Weights of a small transformer language model.
Architecture: rotary positions, no biases in attention or MLP, tied embeddings.
MLP neurons of a small language model. Each row is named by its layer, matrix (gate and up: input weights) and neuron, and shows model dimensions 256-351. Each number is 128 + 32 x the weight over its row's rms, rounded and kept within 0 to 255. A neuron's up and down rows have the sign that makes its largest values positive.
A block is one neuron, or neurons of one layer that tend to fire together. After each block is what it responds to, as a language model described it from the Wikipedia text at the highest values.

L3.gate298 [155  63 123 159 174 129 163 101 125 126  95 111 157 115 145 138 144 119 185 142 158 144 124  75 158 158 101 152  61 135 119 144  96  91 133 168  67  88  57 212 142 149 151 114  79 102  97 129 179 135  75 195  48 158  78 118 144 141 166 113 138 132 100 101 143 100 166  85 145 166 109 122  72 118  99  68 102 159  58 100 107 142 118 119 127 143 147 123 143 130 172 163 186 128 112 142]
L3.up298 [ 89 108  97 157 162 158 131 121 133 146  73 134  78  63 131  70 123 149 223 128 155 118 117 116 133 103 171 124 125 132 152 152 178 118 105 108 149 148  80 147 132 101  92 138 115 126 124 135 141 165  50 165  77 110 116 152 135 167 149 193 110 101  87 113 120 102 163 181 141 130 149 160 101 116 148  75 130 105 114 127 148 190 110 161 116 154 110 144 116  87 136 129 188 131  68 220]
Responds to: Wiki section and table markup

L4.gate12 [147  94 159 165 109 190 123  45 120 147  98 100  82 121 157 136 155 141  93  72 166 130 103 143 118 101 143 172 136  93  54 114 161 142 106 148 118 115 181 165  97 127  89 118  97 150  58 159 126 148  89 122 146 181 162  88  94 151 119 116 119 107 155 149 136 146 106 197 128 120  73 182 164 115 117 110 119  98 142  88 167 143 162 126 149 141 101 134 125 127  70 111 148 124 115 139]
L4.up12 [123 107 139 167 127  94 121 149 139 160 137 114 114 147  73 152 155  57 151  92 125 108 107 148 136 133 154 114 184 141  75 124 171 141 115 102 164 115 133  85 136 142  71 203 124 113 144 101 137  88  86 128 128  36 121 127 139 134 109 127 140 176 207 145 158 135 117 150  89 196  83 121 146 160 131 136 105 138 142 110 111 129 127 115 103  83 132 155 202 127 141 125  92 145 140  70]
L4.gate184 [105 159 170 138 161 141  86 121 111 117 160 123 115 116 138 133  78 127 139 123 187 139  95  54  98 159 142 129 125  57 140 141 162 124 172 158 149 102 100 142 139 138 139 137 154 134 181 130 147 128  95 139  88 137 151 143 168 123 157 157 191 135  81 166 180 123 136 142 115 148 187 164 173 156 147 167 128 146 144 102 137 193  82  57 108 166  88 153 159 161 155 130  86 200 134 125]
L4.up184 [106 184 124 115 142  74  91 133 104 144 149 137 147 146 113 132  59  87 146  92 171 142 104 187 105 171  85  60 113  90 161  82 186 126 120 161 148 107  66 132 126 127 132 102 116 172 165 102 131 123 113 158  97 128 108 129 102  81 156 151 162 105  58 104 111  74  96 138 138 158 132 134 120 104 145 125  90 143 125 149 127 130 132  86 169  97 118 114 160  70  99 117 115  97 137 128]
L4.gate202 [122 118 142 148 141  95 127 119 164 127 181  88 106 118 110  98 195  95  79  78 164 137 150 149 178 127 131 138 128 138 114 131 171 114 115 111  85 121 120 106 176 145 133 131  97  77 168 111 131 128 124 184 124 128 138 155 119 156 153 128  80 197 126 154  58  95 152  94  62 168 115 113 136 151  99 129 141 134 143 118  88  87  73 135 121 154 125 103 136  74 124 195  99 131  83 143]
L4.up202 [127  97 114  77  90 141 199 137 127  88 159 192  76 187 123 164 158 146 114  85 163 111 135  85 167 122 165 120 156 120  89 128  77 139 162 151 136 150 178 123 144 119 124 156 111  91 131 131 150 109 112 108  65 138 170 113 103 138 148 151  88 137 113 168 119 127 196  92  85  88 163 148 124 114  84 162 107 110 186 138 109 141 142 107 157 100 159 164  99  77 185 148 122  96 107 100]
L4.gate1039 [134 162 176 109 132 181 160  98 166 125 117 129 127 149 124 184 110 145 121 142 129  71 135  46 103 165 172 170  81 188 201 155 129 158 109 134 132 110 103 108  92 151 131 104 165  73 103 124 109 151 144 110 148 149 135 143 108 161  92 132 130 157 159 158 153  82 142 137 110 124 104  67 179 155 138 141 106  87  99 122 114 160 173 132 117 180 171 117 160  98 141  72 204 165 120 146]
L4.up1039 [139 156 122 161 149 133 133 204  90 144 112 127 161 138 166 197 116 109  85  66 115 183 109 169 142 120 112 126  99 138 170  98  90 115 133 157 158 237 156 133 123 129 119 111 154 173 150  63 164 104 147 123 133 111 160 153 119  83 227 116  79 122 105 156 101 126 115 201 112 129 148  99 120 113 166 106  92 115 116 109 169 122 108 121 121 122 110 144 168 181  97 172 135 119 156  89]
Responds to: Introductory prepositional connectors

L4.gate303 [138 136  80 147 137 126 101 120 162  87 140  77 157 122 158  85 146 132 108 113 130 111 128  97 149  92  99 118 102 112 129 138 126 128 193 144 142 106  78 113 119  81 132 170 113 123 174 186 141 106  35  69  70  79 173 189 106 157 138 166 169 136  98 148 156  82 140 128 118 161 108 125  78 147 166 139 154 184 142 103  90 133 108 144  86 168 118  64 137  91 108 161 155 140  88 104]
L4.up303 [106  72 160 166 153 126 143  88 112 109 113 135  90  93 176 129 123 107 120 131 140 132 224 105 149 153 151 158 133 149 130 144  94 166 169 122 156 151 115 128 113 139 142 155 112  96 157 111 102 124 119 133 157  88 141 170 100 161 180 105 130 137 164  90  81 163 144 126 108 168 117 154 146  95 131 106 127 170 169 206 207 143 104  54 147 136 120  84 169 100 119 138 186 175 105  89]
L4.gate320 [146 134 152  94  95 157 219 164 124  99 101 127 139 130  90 141  77 160  55 131 143 117  90 123 171 129 141 142 160 136 156 153 151 147 120 113 189 109 150 103 154  88 107  72  93 137  66 124 119 124 130 109 170  86 129 143  84 153 122 140 108 134 113 108  96 147 142 187 136  86 139 153  97 117 150 123 137 145 145 131 137 173 123 128 161 110 119 161  79 162 171  57 156 128 191 166]
L4.up320 [ 71 150 190 131  92 173 110 161  95 107 118 138 135  91 143 115 117  71  42 184 147  94 120  98 118 111 117 168 170  80 132 199 156  52 101 156 157 137 101 169 139 112 112 137 160  93 115 137 132  94 226 177 110 132 111  87 113 104 135 152 191 115 153 121  76  85 113 127 196 137 104 123  86 100 150 169 168  95 116 113  76 127 187 135 120 122 120 131 211 151 134 120 136 108 125 130]
L4.gate493 [137  98 143 122 117 121 141 126 130  92 117  80  98 133 111 116 134 111  91 107  73 134 103 151 107 198 136 123 158 104 122  84 185 186 131 120 118  95 164 154 138 131 170 156 121  77  43  76 165 111 131 180 124  86 164 111  95 128 136 126  80 181 130 141 144 166 136 164 116 105 149 129 157  56 108  85 135 149  79 123 159 141 126 122 141  78 147 184  76  92 119 169 151  96 138 143]
L4.up493 [ 84  94 174 128 158  90 155  48  84 140 107  95 140 120 137 115 105 139 112 115 101  93 173  68 172 124 145 125 121 139 100 111 104 110 103 129 109 168  47 142 131 119 157 158 111 136 138 130 124 109 107 144 146 109 187 118 139 166 169 141 154 141  42 115 123  75 127 168 148 120  54 208  90  58  77 105 154 129  72 100  85 130 149 121 133 164 112  66  96 158  97 186 140 111 121 126]
L4.gate1180 [105  95 154  98 137 176  81 104 110 128 224  84  90 154 143  91 137 146  80 153 194 102  43 131  81 142 103 139 105 146  97 131 128 183 136 104 140 115  74 191 143 107 162  71 148 144 141 154 150 139 131 136 148 160 140 119 136 130 144 121 125 122 120 182 117 103 123 176 101 133  41 113 113 104  70 132 171 138 102 122 152 124  67 110 119  96 154 141 123 121 145 124  85 101 146 100]
L4.up1180 [169 133  69  91 157  93 144  85 125 150  69 177  78 109 126 152 108 122 115 192 100 138 108 112 103 167 119 103  85 151 123 122  99 122 180 118 164 118 142 108 162 151 189 108 152 150 101 107 168  89 110 143 140 129 138  88 121 152 117 144 111 124 126 131 114  76  84 180 155  96  51 151 112 137 114 121 162 167 201 104  84 107 111 200 139 146  63  98 156 158 152 182 171  64 148 149]
Responds to: Wiki section heading start

L3.gate1249 [ 90 110 140  85 131 100 121 117 121 107 152 115  98 126 118  96 152 105 128 149 172 118 195 192 151 104  93 135 115 167 161 159  50 116 142 137  56 159 107 127 118  98 139 120 115  81  88 128 127 106 135  87 158 183 115 172 114 109 130 129  66 114 129 179 140 115 132 143 122 122 147 164 137 136 183 114 132 128 159 182 112 168 113  80 143 145 118 123  70 111 129 148 145 164 145 137]
L3.up1249 [152 137 137 131 129 134 165 110 147 102 151  83 143 137  89 138 171 134 140  97 123 143 168 122 141  97 186 161 127 147  82 156 145 130 150 128 190  88  62 127  66 148  98  70 144 136  40 103 192 236  72 100 192 173 103 197  46 118 112  90 182 111 137 121 168 150 119 113  96 186 135 108 177  97 162  73 136 134 101 162  79 120 137 125 170 121  49 185 165 183 186 106 144 103 174 126]
Responds to: Mid-word subword fragments

L2.gate147 [130 140 128 115 127  91 134  98  67  62 168 124 132 112 140 192 158 146 134 166 122 102 142 138  98  79 143  91 133 112  73 102 171 166 186 135 156 166 159 130 126 130 143  86  82 143 141  81 126 143 124 119 146 135 190  90  57 151  86 142  97 211 129 116 155 176 157 106 144 157 141 148 122 104 102 187 163 192 178  94  91 155 150 155 109 122 167 181 170 164 142 111 152  70 186 114]
L2.up147 [145 117 164 144 116 137 102 144 175 122 184 128 170 162 125 116  96  93  98 144 163 146 146 125 130 123 112 159 171 134  83 100 173  70 143 121 152 120  65 117 165 134 173 171  84 114 125  94  94  96 128 153 126 145 148 114 129 124  96  98 143 190 142 132 137  71 133 116  71 161  84  99  88 157 156 156 167 100  82  69 138 164 134 100 103 163 168 153 104 103  60  86 138 203 105 160]
L2.gate547 [ 83 148 139 106 114 147 137 141 115 161  88 179 162 103 195  89 106 156 125 149 123  98 134 138 160 120 178  98 162 128 133  76  85  65 108 148 134 104 115 153 165 138 191 118 115 176 141 133 114  74 125 117  77 200  78 122 103 119 138 112 147 117 102 173 124 103 108 130 139 118 132 122  45 137  54 128 157 172  96 107  86 115 114 110 152 109  89 116 140  95 149 119 167 144 106 159]
L2.up547 [121 211 151 126 161 155  76 144 151 172 116 133 118  93 108 137 109 102 119 143 170 127 118 144 174 129 145 149 147 115 175 114  75 110  84 132 121 156 134 150 117  65 183 123 135 151 114 159 130 114 167 129  91 190 124 135 152 168 125 122 165 114 126 121 122 127  98 185 150 119 114 153 116 136 111 127 164 127 123 190  76 157 125 126 180 135 119 146 123 134 136 107 180 173 127 127]
L2.gate813 [112 178 112 159 150 153 123 126 187  99 105 113 106 155 132 137 105  47 181 167 152 144 108  83 125 120 140 114  63 157 103 131 148 122  91 192  77 140 109 157 116 185 129 165 127  84 117 104 100 122 159 156 120 112 133 121 136 143 150 132 133  55 163 157 153 105 101 143 136 153 106 118 123 176 146 185 126 118  98 125 132  95 100 101  89 133 149 174  85  80 114 141 202 113 110  83]
L2.up813 [105 121 116 162  92  82 114 115 141 100 133 132 125 102  92 123 140 129 101 115 110  82  94  95 136 174 115 140 115  84 117 189  98 185 158  97 123 154 120 103  49 186 163 145 131 164 140 125 134  91 167 119  87  67 159 152 131 109 115 166 104 109 118 131 114 158 143 142 123 145  90  94 114  95 145  24  93 113 164  79 127  96 167 124 103  93 135  94 113 120 112 134 140 150 115 100]
L2.gate1282 [122 151  88 137 109 128 132 143 120 109  92 105  75 192 118  75  62 161  80 125 184  99  99 146 104 138 151 119 110 125 132 142 131 178 140 130 113  99 110  75 154 153 154 135 124 155 107 119 149 129  97 123 113  85  74  56 139 137 128 123 117 121 151 132 120  97 167 142 146 161 119 134 134 100 140 109 148  92 168 149  93 113 146 124 136 106 176  63 175 160 125 123 121  84 137 118]
L2.up1282 [109 168 149 155 188 163 107 167 124  81 157 125 147 141 117 147 151 130 166  91 117  85 166 120 115 211 114 127 166 110 105 155 175  89 144 122 106  72 119 142 172 120 140 136 151 144 111  88  99 116 111 208 117 110 143 131 132 155  63 112 107 163  64 142 164  57  97 138 143 146 166 123 132  13 115  50 119 164 117  77 118 135 149 112  82 173 142 148 135 161 155 101 158 168 157 145]
Responds to: Wiki section-heading markers

L2.gate48 [132 178 119 119 118 142  95 147 105 130  89 163 150 155 140 184 169 152 189 116 199  75 162 105 178 150 116  93 174 131  83 135 146 122 161 150  81 134 123 118 104 149 168 133 200  51  95 159 151  91 129 129 136 108 122 114 172 118 147 144 118 153 157  98  80 115 144 138 105 149 110 121 149 126 136 157 162 127 120 163 187 125 151 149 114 124 105 100  39 116 122 124  93  89 108 196]
L2.up48 [145 146 149 131 142 134 154 141 176 135 181 110 113  85 108  92 166  90 125 121 112 114 145 133  85  79 103  84  87 156  94 103  93 164 109 143 115 139 110 115 120 143  61  96 141 156 129 143  95 122 119 169 133 174 185 174 118 185 150 153 133  81 100 126 149 112  58 121  96 158  63 131 100 105  97  98 124 140 120 157 127 128 117 115 110 121 120  95  83 131 132  82 156 154  52 144]
L2.gate247 [155 153 116 129  85 149  87 182 106 189 160 124 129  93  96 137 148 103  85 108 169  93 131 132 126 149 129 141 119 137 145 126 105 161  65  76 117 144 201  88 170 151  81  94 119 155  93  89 121 144  63 165 121 166 141 116 210  87 129 139 122 147 151 165 124 122 160 150 176 135 130 110 149 129 135 149 138 119  93  97 104 153  91  66 126 121 138  90 107 104 122 100 146 109 157 118]
L2.up247 [145 237 126 102 255 149  80 120 168 158  18 102 144 128 118 187 103 137 100 130 124 115 142  91 146 123 149 131 121 116 152 168 104 157 147 140  99 112 153 142 161 116 139 162 123 138 104 157 127 122 169 153 108  40 151 125 115  45 215  95 102 127  98 121  99 146 120 154  87 176 141 147 156 129 134 100 117 116  87  81 183 138 101 112 153 143  93 155 131 106 111 110 149 180  98 112]
L2.gate367 [148 209 134 186 155 139 107 100 136  67 147 108 170 146 136 126 146  98  97 166 121 184 139 169 163 143 130 122 104  91 133 109 128 135 173 128 104 117 139 127 154 155  49 142 107  86 191  70  99 162 131 140  86 156 141 167  88  86 135 113 148 123 127  96 195 131 104  75 155 127 121 104 122 106 129 187 137 138 128 110 113 175 146 104 197 134 133 126 135  97 111 207 134 177 114 223]
L2.up367 [179 132 125  88  89 151 119 129 207 126  64 146  84 103 114 113 201 101 138 127 148 158 127 138 124 117 137 128 138 168 126 152 130  90 138 143 148 141 130  78  79 158  81 135 121  66 138 119 126 118 120 104 105 114 120 177  92  63 140 159 108  82 136 139 144  96 118  79 113 119  91 134 166 126 103 137 111 148 125 170 138 160 133 118 196  91  98 125 129 117 212 121 149 131 163 151]
L2.gate864 [113 102 147 206  85  80 112 127  90 147 148 118 106 136 137 151 109 123 121 143 152  81 118 117 136 122 109 136 185 132  44 202 111  83 101 114 128 126 121 127 143 109 137  80 167 133 138 158 147 108 126 151 160 158 157 144 147 135 134 118 116 115  95 190 112  84 139 151 146  74 101 114 115 105 147 162  42 121  81 190 150 139 122 106 167 155 112 175 114  78 123 122  90 143 142  72]
L2.up864 [115 153 136  84 123 183 156 156  84 141 125 134 117  97 145 122 166 127 127 112  94  92 127 122 145 106 132 131 121 123  97 121 140 116 141  66 129 105 223 164 150 121 142 113 167  74 151 126 118 114 121 196 147 157 137 145  85 117 165 108 178 146 100  99 118  86  99 144 115 123  91  70 118 150  72  60  83 223 126 144 108 113 121  67 101 142 152 137 135 186 135 137 118 137 122 111]
Responds to: Verb particles and prepositions

L2.gate549 [ 92 109 142 130 156  89 111  95 148 128  50 128 153 183  93 119 119 169  86 155 173 191 111 188 130 175 127 149 211 113 177  85 145 108 148 134 111 120 105 110 146  91 139  91  98  79  62 109 169 172  96 111 196 161  89 114  67 148 193  90 153  79  78 122 164 117 122 147  95 157 156 133 106 101 132 114 104 128  85 101  98 113 108 109  90 134  78  63 101 124 134 106 128 134 148 152]
L2.up549 [208 106 106 106  88 140  94 101 101 180 122 147 133 106 113 144 105 164  89 154 158  86 111 133 167  86 142 177 149 110  58 104 157 101 101  89 121 128 120 116 199 100 169 109 168 152 127 127 130 144 119 166 145 120  69 147 102 107  98 135 140 112  75 100 100 113  97 108 122 202  94 104 163  38 131 123 120 166 132 102 104 130 125 119 134 155 106 113 154 158  61 115 124 158 138 126]
L2.gate658 [120 145 134  70 132  87 109 113 116 129 160 129 109  86 130 116 115 153 132 149  95 164  57 123 157 105 146 143 176  61 145  63 110 141 128 135  63  59 104  97 140  99 126 172 137 130 122 144  89 109 137 124 117 169 122 166 138  71 154 194 135  85 157 147 131 126 153 113 102 177  71 102 127 103 171 131 112  99  67 117 131 128 157 157 156  67 149 195 174 154  49 119 137 133 126 135]
L2.up658 [157 117 145 115  74  97 155 138 132 163 140 105 144 120 110 164  96 128 134 194 114  91 122 163 200 147 110 175 171 126 137  79  83 197  97 167 118 149 122 129  81 120 125 119 107 144 122  93  91 110  92 106 163 153 110 194 100 140 128  90 142  84  90 155 140  88  97 144 183 118 130 157 128 159 131 126 134 142 158  98  98 111  98 136 110 119 121 111 176 102 164 119 167 159 137 129]
L2.gate980 [113  73 116  86  74  98  87 134 103 134  47 137 146 176 139 177 137 140 127 181 108 131 168 143 117 134 119 113 151  90  76 146 160 155 103 119 123 149  92 164 159 105 112 140 128 155 123 107 139 146 158 123 124 161 102 121 144 137 114  75 142  86  73  96  83 105 112 128 114 155  37 134 146 202  64 147 196 123  88 141  93 122 117 112 150 120 217 147 112  95 184 147 135 197 113 131]
L2.up980 [168  85 113  98 138 149 121 158  97 125 147 103 121 155  87 176 111 129 142 142 134  99 111 187 144 113  96 184 133 182 196 121 163 111 178 160 148 159 133 129 147 127 194  30 108 120 118 141 130 153 162 153 147 122  63 132 114 123 124 152  90 109  74 142 144 183 156 179 180  89 112 175 135 155 170 137 112  60  73 135 139 104 146 141 160 132 183 131 187 119  58 121 144  78 181 159]
L2.gate1248 [150  94 114 131 101 138 103 106 105  89  96 108 132 129  85 173 152 177 127  92 127 130 183 153 113 168 132  91 120  95 102 132 121 135 106  71 113 125 113 138 151  59  82 107 120 142 136 140 142 188 154 105 154  81  82 147 110 129  93 129  84 143 117 127 136 121 158 146  85 127 128 180 119 131 127 158 118 143  87 153  77 110 170 138 133  95 144 156 199 161 135 130 135  93 146 144]
L2.up1248 [141 111  92  50 105 139 123  87 156 125 188 116 112 189 106  92 129 143 180 110 108 174  99  95 170 162 120 121  45  99 121 140 134 105 124 130 120 145 107 170 126 122  69 127 151 146 106 139  92 135 179 133 156 136  95 118 125 149 110 172 110  81 137  80 135 148 134 221 163  94 149 144 122 110 170  80 113 144 147 162  75 152  71 134 129 112 131  73 137 136 113  92 117 122  91 191]
Responds to: Mid-word name continuations

L4.gate372 [103 133 201 130 122 122 131 140 146  98  56  96 108 153  82 130 107 143 147 186 133  84 119  76 116 108 131 180  96  90 103 107 140 123  89 162 114  63 168 121 144 135  89 113 138 158 181 172 128 126  75  94 160 203 137 124 136 110 117 107 139 154 135 132 167 114 148 179  72  85 127 121 103 137 118 134 127 118 160  79 115 162 133 122 111 110 133 206 130  99 104 174 114  96 106 122]
L4.up372 [121 113 160 115 114  85 125 115 128 115  30 134  98 138  86 116 133 135 117 135 108 113 158  68  93  92 149 155 113 122  74 107 143 140 118  86  87  72 148 133 150 100  94  94 161 115 145 152 173  97 140 117 135 176 129 182 104 127 142  60  97 126 102 117 158 132 136 198  76  93 144 134 112 179 179 139 134  88 138 150 115 131 105 113 115 100 131 136 142 140 142 144 145 129  74  97]
L4.gate416 [138  61  98 117 116  58 158 114 154 125 114 165 134  65 126  87 166 131 198 121  99 147  93 127  83 123 126 142 112  83 125 147  75 145 159 110 130 103 105 139 122  70 121  99  82  77 127 137 113 136 135 123 105 163 174 164 145  87  99 156 184 110 111 166  43 117 170 155 126 129 103 137 106  54  80 166 135 127 127 107  90 119  67  96 143  91 160 107 148 121 115  86 103 143 127  99]
L4.up416 [142 180 125  78  96 181 145  75 123 130  96 168 137 165 153  97  92 153 141 142 117 150 158 138 121 114 167 137 145 171 142 120 145 172 156 192 115 154 167 105 101  68 126  88 155 161 143 171 131 120  93  84 152 146 147 139 130 140  84 122 128 145 126 105 113 108  95 132 131 183 132 113 113 181 100 196 137 120 208 110 142 132 153 118  77  63 174 138 162 136 118  62 111 106 170 151]
L4.gate500 [105 128 217 102 113 139 107 146 136  92 198 166 146 139 130 113  58 152 102  82 134 160  94 123  80 105 164 191 196 157 165 154 143 124 157 109 154 107 107 160 121 146 100 122 145 134 130 166 122 147 157 144 120 120 108 181 126  78 150 131 152 186 128 123 166 167 161 149  78 145 120 131  86 128 156  92 129 146 133 129 108 131 128 134 141  80 135 142 138 144 134 112 139 140 117 134]
L4.up500 [150 151 101 125 142 133  87 104 128 133  88 121  71 127 106 158 119 111 122  70 178 123  90  48  89  81 122 149 114 179 166 145 107 159 141  78 191 111 145 176 145 171 102 189 184 131  59 164  99 202 153 114 128  45 121 152 176  70 165 144 128 155 123  96  93 133 148 110 178  61 169 161 114 116 200 149 100 128  96 168 163 142  91 159 125  69 141 169 103  64  86 126 129 115 123 122]
L4.gate1299 [ 51 199 134 157 138 142 151 100 109 210 152 169 134 135 100 152 185 131 122 132 235 132 116  92  99 140  97  83 148 153 101 143 148 144 101 101 157 178 169 144 103 128 137 144 104  63 124 155 111 120  62 148 133 166 108 117 124  84 171 135 111 104 152 152 129 105 131 130  96 134 157 100 149 147 110 144 108 117 101 170 142 135 121 118 134 112 141 189 132 133 139 165  79  96  80 142]
L4.up1299 [103 166 123 122 143  76 166  52 126 136 103  91 134 149 125 130  98 144 173 195 135 140 108  55  92 156 116 121  94 145  98 153 169 125 135 139 128 163 125 123  94 125 164 176 176 137 116 203 151 139 152 108 104 130 134 147 136  97 124 155 145 109  82 133 131 121 152 142  82 110 132 134 150 101 116 113 179 162  96 106  87 126 160 135 102 101 129 190 130 167 137  92 119 201 118 101]
Responds to: Mid-word fragments